Weights of a small GPT-style language model, trained from scratch on English Wikipedia: 15 layers, rotary positions.
MLP neurons of a small language model. Each row is named by its layer, matrix (gate and up: input weights; down: output weights) and neuron, and shows model dimensions 112-239. Each number is 128 + 32 x the weight over its row's rms, rounded and kept within 0 to 255. A neuron's up and down rows have the sign that makes its largest values positive.
After each neuron's rows, "fires after" lists the tokens most often just before its 100 highest values on Wikipedia text that the model never trained on.

L7.gate337 [128 106  96 130 111  90 130 182 148 133 113  60 165 117 100 184 106 127 170  84  87 126 134 101 101 175 125 184  99 157  90 159 139 141 100 118 128  98 105 111 132 115 156 181  66  96 148 157 133  54 109 142  98 158 189  80 118 171 143 157 109 157 151 158 104 134 117 103 148 141 135 157 126 144 165  71 104 132 162 134 102  93  63 141 121  69  41 131  87 140 167 173 184 100 136 114 160 205 131 142  93 187 140 111 140 135 126 113 129 147 123 137 134 133 143  93 102 163 139 122 176 106  55  60 110  96 176  76]
L7.up337 [182 149  79 140 105 135 125 136 130 169 143  97 168  84 170 170 114  89 117  90 125 160 139  77 161 146 103  77 160 121 169 156 114  80 148  97 117 134  88 154 150  62  88 114  98 122 172 156 120 145 113 144  90 130 239  84  82 112 123  92 109 168 142 141 137  53 162 126 159  67 167 155 127 167 120  80 114 114  79 144 125  60 132 177 137 102  81 119  59  86 110 204 193 117 112 143 154 125 156 127 153 177 149 137 145 140 156 177 149 169 123 130 162 132 116  97  96 175 144 115 169 163 115 170 157 106 128 133]
L7.down337 [127 106 105 178 136 161 130 137  97 162 144  68 151 117 141 122  79 122 130 154  79 157 175  89 129 137 169  79 152 159  67  94  69 108 144  71 127  98 143 154 109 164 100 160 176 132  87 129 174 137 151 160 111 135 133 150  85 116 117 130 124  98 132 107  71 126 167 145  96 158 123 112 163 152 136 179 136 134 154  93 110  51 135 181  97  50  57 129 121 180 113 138 153  76  69 109  92 110 117  93 175 108 191 104 118 168 118 123 132 132 128  79 104 143 170 150  27 183 169 123 131 120 126 139 201 106 137 138]
fires after: " one", " series", " number", " One", " group"

L9.gate221 [100 149 135 129 127 123 132 112 141 153 109  80 156 136 170 127 140 129  81  93 118 157  85 113 128 146 119 189 187 172 133  97 159 131 137 142  91 136 122 119 135 139 121 151 156 139 142 144  62 133 159 149  59 153  91 162 102 157 118 147 103 169 156 155  83  40 139  96 151 126 110 141 132 147 111 113 114  46 139 117 117 116 113 108 213  93  56 122 106 221 143 119 106 160  88 118  90 121 134 106 152 113 108  95 126 129 125 139 124 133 139 144 141 179  46  60 143 126 139 137 130 142 137 123 134 125 104  55]
L9.up221 [ 95 121 190 196  99 182 142 114 225 123 133 207 138 162 150  19 149 129 110 128 166  99  66  89 100 123 184 170 133 165 151 150  70 125 153 152 121 101 174 168 116 148 116  99 131 122 117  89 165 144 161 115 115 100 139 150 107 167 118 127 126 107 126 176 110 179 112 148  89 154 161 109 164 128 103 138 187 127 145  92 197  93 138 142 150 133 158 147 105 108 157 113 157 133 186 203 128 160 138  85 102 166 109  69 103 106 134  98 133 156 155  62 132  84  88 144 145 102  71 150 121 128 124 196 153 128 124 158]
L9.down221 [114 136 100 106 121 146 119 177  49 122 158 133 133 120  75 212  80 134 154 108 109 185 167 160 158 122 109 145 157  93 111 101 140  90 121 134 112 111 113 137 167  77 119 191 104 183 178 116  87 117  66 145 106 132  51  81 103 168 107 154 126 107  96 154 132 120 138  84 110  91  55 157 131 149 123 153 133 105 123 104 131 110 143 117  82  97 114  64 155 201 116  77 129 176 105 136 100 131 162 159 126 158 113 170 131 107  36 111 135 133 134 102 126 175  97 120 108 156 154 115  86 176 100 133 147 121 146 158]
fires after: " in", " of", " In"

L7.gate526 [134 138 192 144 124 128 113 111 125 194 124 163 100 133 118 113 165 108 118  99 158 119  59 121  94 155 113 144 183 157 176 165 159 174 116 126 122 116 165 136 130 167  91  96 111 126 107 133 130 106 155 128 114 154 136 160 112 119  85 100  56 115 143 174 123  86  99 132 120 198 159 185 122 122  67 188 128  90 204 133  88 164  86 189 121 111 156 142 126 143 159 137 162 146 159 128 100 169 159  94  85 142  81  32 102 162  77  93 108  71 131 100 139  68 121 156 100  96 130 155  91  95  90 157 153 114 100  98]
L7.up526 [ 68 104 110 127 106  92  66  68 185 119  39 111 119 123 157 137 114 142 154  72 120  92 119 119 131 208  87 124 114 109 145 170 142 128  70 115 103 117 186 119 109 138  93  87 141 176 139  68 129 144 124 174  83  96 122 154  88 105 120 121 112 138  70 170 159 154 122 152  82 157 178 127 160  90 158 123 171 136 113 164 193 111 112 113 128  94 114  97 122 109 127  62  66  86 141 154 129  87 123 188 197  89  88 113 113 122 126 156 117 147 144 195 119 158 138 134 134 122 128  69 151 127 171 118 101 157 123 132]
L7.down526 [122 110 102  90 131 165 138 170  91 159 183 117  76  81  97 154 101 118 106 157 166 162 108  93 121  94 133 156 169 154 122  74 151 143 117 108 181 112 102 145 121 107 135 192  76 101 115 100 140 134  93 133 111 130  99 154 137 112 132 100 128 145 152 175 132  91 109 129 130 121 110 115 171 156 121 131 121  81 114  77 119 175 149 151 161 131 132 101 190 159 171 162 156 141 135 116 134 160 157 118 127 129 104 154 196 110 117 111  93 123 154  39 142  69  88 175  98 111 195 191 151 242  93 114 106 148 109  93]
fires after: " in", " In", "In", " January"

L12.gate160 [100 119 131 102 142 137 109 168  68 136 119  61 134  78 139 221 119 118 198  64 109 120 108 136 141  70  83 154 118 105 141 106 187  71 143  80 106 220 127 137  89  88 183 173 116  95 119 101 119 153 181 157 141 139 128 118  87  71 103 110 122  79 143 140 139 111 152 150 116 120 113 110 139 140 103 195 108  85 131 175 108 128  58 120 104  40 141  81 139 145 114 180 162 150 111 151 149 104 162 132 130  89 115 165 146 164 115 142 136  86  66 110 152  89 159  99 101 136  86 141 138 101 153 121 122 181 127 124]
L12.up160 [134  87 186 164 125 109 127  82 120  83 107 151  58  71 167  62 113 124 135 150 121 134 114  48 146 103 138  91 122 128 138 200 163 138 162 127 169 166 116 164 145  78 127 142 128  83 120 162 167 179  90 176 194 170 200 175 104 135 109 116 128 171 196 115 149 181  96 168 122 103 193  96  83 125  83 163 141 178 160 110 155  91  86 162 119 114  81 123 118 100 106 140 169 120 131 161  97 130  90  95 171 158 149  77  89 156 207  97 112 142  68 116 135 136 134 149 145 133 104 132 104 111 123 148 123 150 152 136]
L12.down160 [ 88 110 136 147  95 120  96 161 108  67 133 136 118 176  85 140 143 106 103 113 158 228 159 112 114 107 142 188 121 100 125 158  84 134 133 136 124 159 138  85 128  93 137  48  92 105 137 120 112 115 128 127 131 174  82 138  89 117 138 172  98  88  78 115 145 124 161 106  88 168  46 107  78 151  42 163 101  91 124 149 188 135 152  93  94 135 139 115 145 154  87 129  59 113 177   2 126 108 125 111  87 126 110 151 162 105 120 196 121 133 172 123 141 114 104 126  78 149 156 132 156 101 163 111 120 123 103 145]
fires after: " on", " the", " in", " of", " On", " |"

L9.gate508 [ 77 144  90 110 167  74 127 125 133  66 162 103 111 152 104 162 104 120 130 160 154 194 125 142 133 173 111 200 119 124 114 103 123 126 109 153 135 111 128  85 197  95 172 152  98 100 156 141 117  95 168 131 120 112 136 163 157 114 169 161 142 138  87  90 125  73 156 119 142  61 147 169 152 107 127 112 103  90 122 119 165 154 141 107 149 150 138 132  99 132 113 183 139 158 126 152 166  86  95 186 146  97 196 116 127 118 206  91 196 170 116 164  97 128 152 109 141 160 146 111 188 120 135 123  59 144 142 129]
L9.up508 [137 142 162 160 130 130  96 114 157  95 113 108 110 116 179  74  83 173  66  90 107 132 102  63 103  52 137 130 129 116 126 156  62 151  83 112 127  96 114 160 104  73  83  93 103 130 132 137 136 140  81 102 102 147  59 134 120 136  96 139 165 123 134 140 112 145  97  80  35 118 115 115  76 194  72 140 104 107  94  52 121  96 118 156 109  76 146 115  98 119 120  96 132 124  90 169 135 130 113  57 160 182 138 124  93 112  84 114  80  69 126  99 105 133 109 178 110 144  93 174 131 117 134 136 210 123 131  80]
L9.down508 [136 143  65  63 138  93 154 153 110 114 162 137 127  53 171 146 137  26  82 152 132 125 161 155 173 144 127 113 131 144 154 180 124 130 148 187  87 186 142 175 144 172 139 163 151 163 108 122 112 135 130 150 145 165 105 138 157  99 136 141 120 151 132 151 121 169 142 131 162 144  93 103 143 103 161 147 148 135 170 113  97 120  79 157 157 174  99 133 161 155 153 132 165 100 165 104 100 112 187 132 108 132 103 175 137 134 165 125  88 121 120 165 159  66 115 123 118  93  84 136 104  86 179 109 114 149 123  97]
fires after: " the", " New", ",", "The", " of", " |"

L7.gate394 [157  89  91  93  84 153  99 112 116 134 164  71 154 154 145 224 115  87 126 157  60 147 170 113 124 143 163 148 117 139 132 115 121 125 169 117 132  63 189 135 111  99 125 160 139  77 119 111  83  99 112 144 113 127 132 122 114 143 126 144 143 170 124 133 102 114 130 154 123 134 122 172 138 157 133 122 142 119 111  76  84 121 105 194 108 163  88 147 119 151  93 180 122  94 147 108 127 155 118 135 141 163 132  93 114 140 145 120 121 160 116 161 186 134 158 127 135 158 173 154 133 107  74 166 138 128 124 125]
L7.up394 [143 106 139 126  84 136 114 148 118 111 137  96  88  84 132 182 142 109 137 117  98 140 133 122 128 116  84 107 160 134 149 116 128  99 146 106 106 131 119 151 143 119 131 176 140  16 131 193 117 145  90 180 135 103 128 129  68 159 109  59 107 180 183  73 111 121 133 107  63 190 182 111 138 124 155 141 114 131 112 155  98 122 118 122 181 139  98 188  78 120 119 160 136 110 114 119 121 171  91 120 102  93 147 137 127 164 152 164 104 160 100  33 122  68 182 159 104  96  88 106 176  83 138 157 128 131 147 141]
L7.down394 [ 89 102 121 160 128 145  85 129 147 120 158  83 148 137 138  80 105 144 142 165 137 173 157  89 140 135  97 112  88 118  93 133  35 134  95  55 198 136 141 105 128 177 142 165 107 127 116 140 204 202 169 113 160  96 105 120  91 118 156 153 123 152 103 152  72 113 121 163 160 128 173 127 104 143 164 136 145 152  99 139 141  92 187  92 112 108  75 138 159 104  95 144 112  95 112  79 166 108 142 132 163 143 156 155 151 203 157  70 120 115 142 112 137 189 170 122  41 170 135 154 175 124 135 145 130 131 118 141]
fires after: " one", " number", " series", " One", " group", " some"

L7.gate487 [116 162  72 139 106 114 121 126 188 120 100 103 132 112 119 163 126 117 129 119  80  92 148 101  60 191 168 119 159 134 145  98 164 142 148 129 120  65 135 123 106 123 141 164 124  80  82 100 122 135 125 144 119 101 147 129 112 131 173 178 152 107 116 135  99 124 116  97 120 117 142 145  72 204 105 117 112 121  85 117 140 108 106 125 120 115 125 127 148 136 173 120 137 105 143 167 180 160 105 149 109 168 123 131 126 137 169 104  91  80 111 130 186 108 125  80 150 120 125 113 148  87 136 136 141 105  91 183]
L7.up487 [124  76 116 110 108 126  85 125 175 129 171 150 146 144 138 172 161 123 187 101  96 103 173 128 108 120 161 103 156 139 135 153 120 155 110 127 120 174 145 168  93  44 145 148 137 101  83 125 156  80 128 152  60 186 163 103 111 167 104  94 136 145 148 115 131 132 163 140  78 139 205 123 152  44 157 133 130 184 119 124 141 137  94 153 151  94 134 184 163 159 126 102 165 149 132 108 151 136 113 116  99 154 178 109 149 179  76 127 127 162 143 103 126  91 164 138 121  93  88  98 173 158 119 147 109 136 196 112]
L7.down487 [134  98 144 154 147 125 127 126  90 147 143 104 141 178 161 126 129 117 151 156 102 133 133 114 174 177 152  63 131 180  50 151  95 102  98  94 129  95 174 145 108  88  91  66 164 146 116 129 161 185 128 103  99 137 158 141 110  90  91 133 109 140 135 188 114 104  91 133  88 152 151 116 187 120 159  96  84 152 123 135 150 126 135  79 106  83  61 107 181 176 147  93 117 118 120 130  54 179 123 128 105  99 140 145 151 135  87 154 143  93 145 114 134 153 108 157  54 166 137 142 199 134 100 178 152  96  68 140]
fires after: " one", " some", " all", " One", " most", "One"

L10.gate188 [126  92 152 177 125 117  67 100 120 148 169 138 119  93 156 131 130  96 115 155 132  75 169  47  55 166  82 111 139  86  99 154 124 126 144  87 159 146 160  72 118  95 129 144  96 103 107 102  94 117 184  97 143 119 124 120 117  92 171 213 187 123 141 149 105 139  96 104 131 140 148  94 221 137 126  86 106 138 131 109 190 160 132 124  80 159 102 148  98 143 165  95  93 127 127 168 129 132 107 100 126 129 112 131 117 161  80 117 110 136 167 174 192  72 128  68 138 153 128 159 101 183 114 140  98 157  78 152]
L10.up188 [ 98 125 131  79  93 125 128  96 122 115  63 121 110 106  47 155 129  86 160 150 155 168 140  56  83 126 103 102 152 121 144 119 125  95 133  90 154  86 144  91 116  75  94 141 102  96  51  83 146 118  95 137 140  97 166 123  96 108  59 142 131 123 168 166 102 149 124 114 121 162 168 129 165 129 141 108 126 116 152  52 104  94 103 166 155 145 122 115  69 103 117 119 143 112 108 173 141 160  85  87  93  99 135 158 142 106 154 189 157 134 113  96 136 103 133 110 107 110 117 129 217 150 171 167 159  61 134 128]
L10.down188 [ 77 123  74 128 126 110 102 148  59  93 107 109  65 132 122  70 124 143 159 132 150 105 118 121 183 110 134 142  92 180  72 129 102  87  88  86 119  75 136 110  64  95 105 119 129 162  87  61 151 147 111 120 162 139 138 101 109 106  93 133 146 110 112 183  90  94  91  93 178  88 157 181  88 148  79  87  67 126 153 157  88 104 117 165 114  87  93 135 109  73 122 150 149 185 121 172 118  78 116 125  77 138 138 116  72 139 144 101 164 110 198 104 136 131 107  99 182  97 126  80  79 122 141 150 137 129  82 122]
fires after: " one", " some", " all", " most", " One", " much"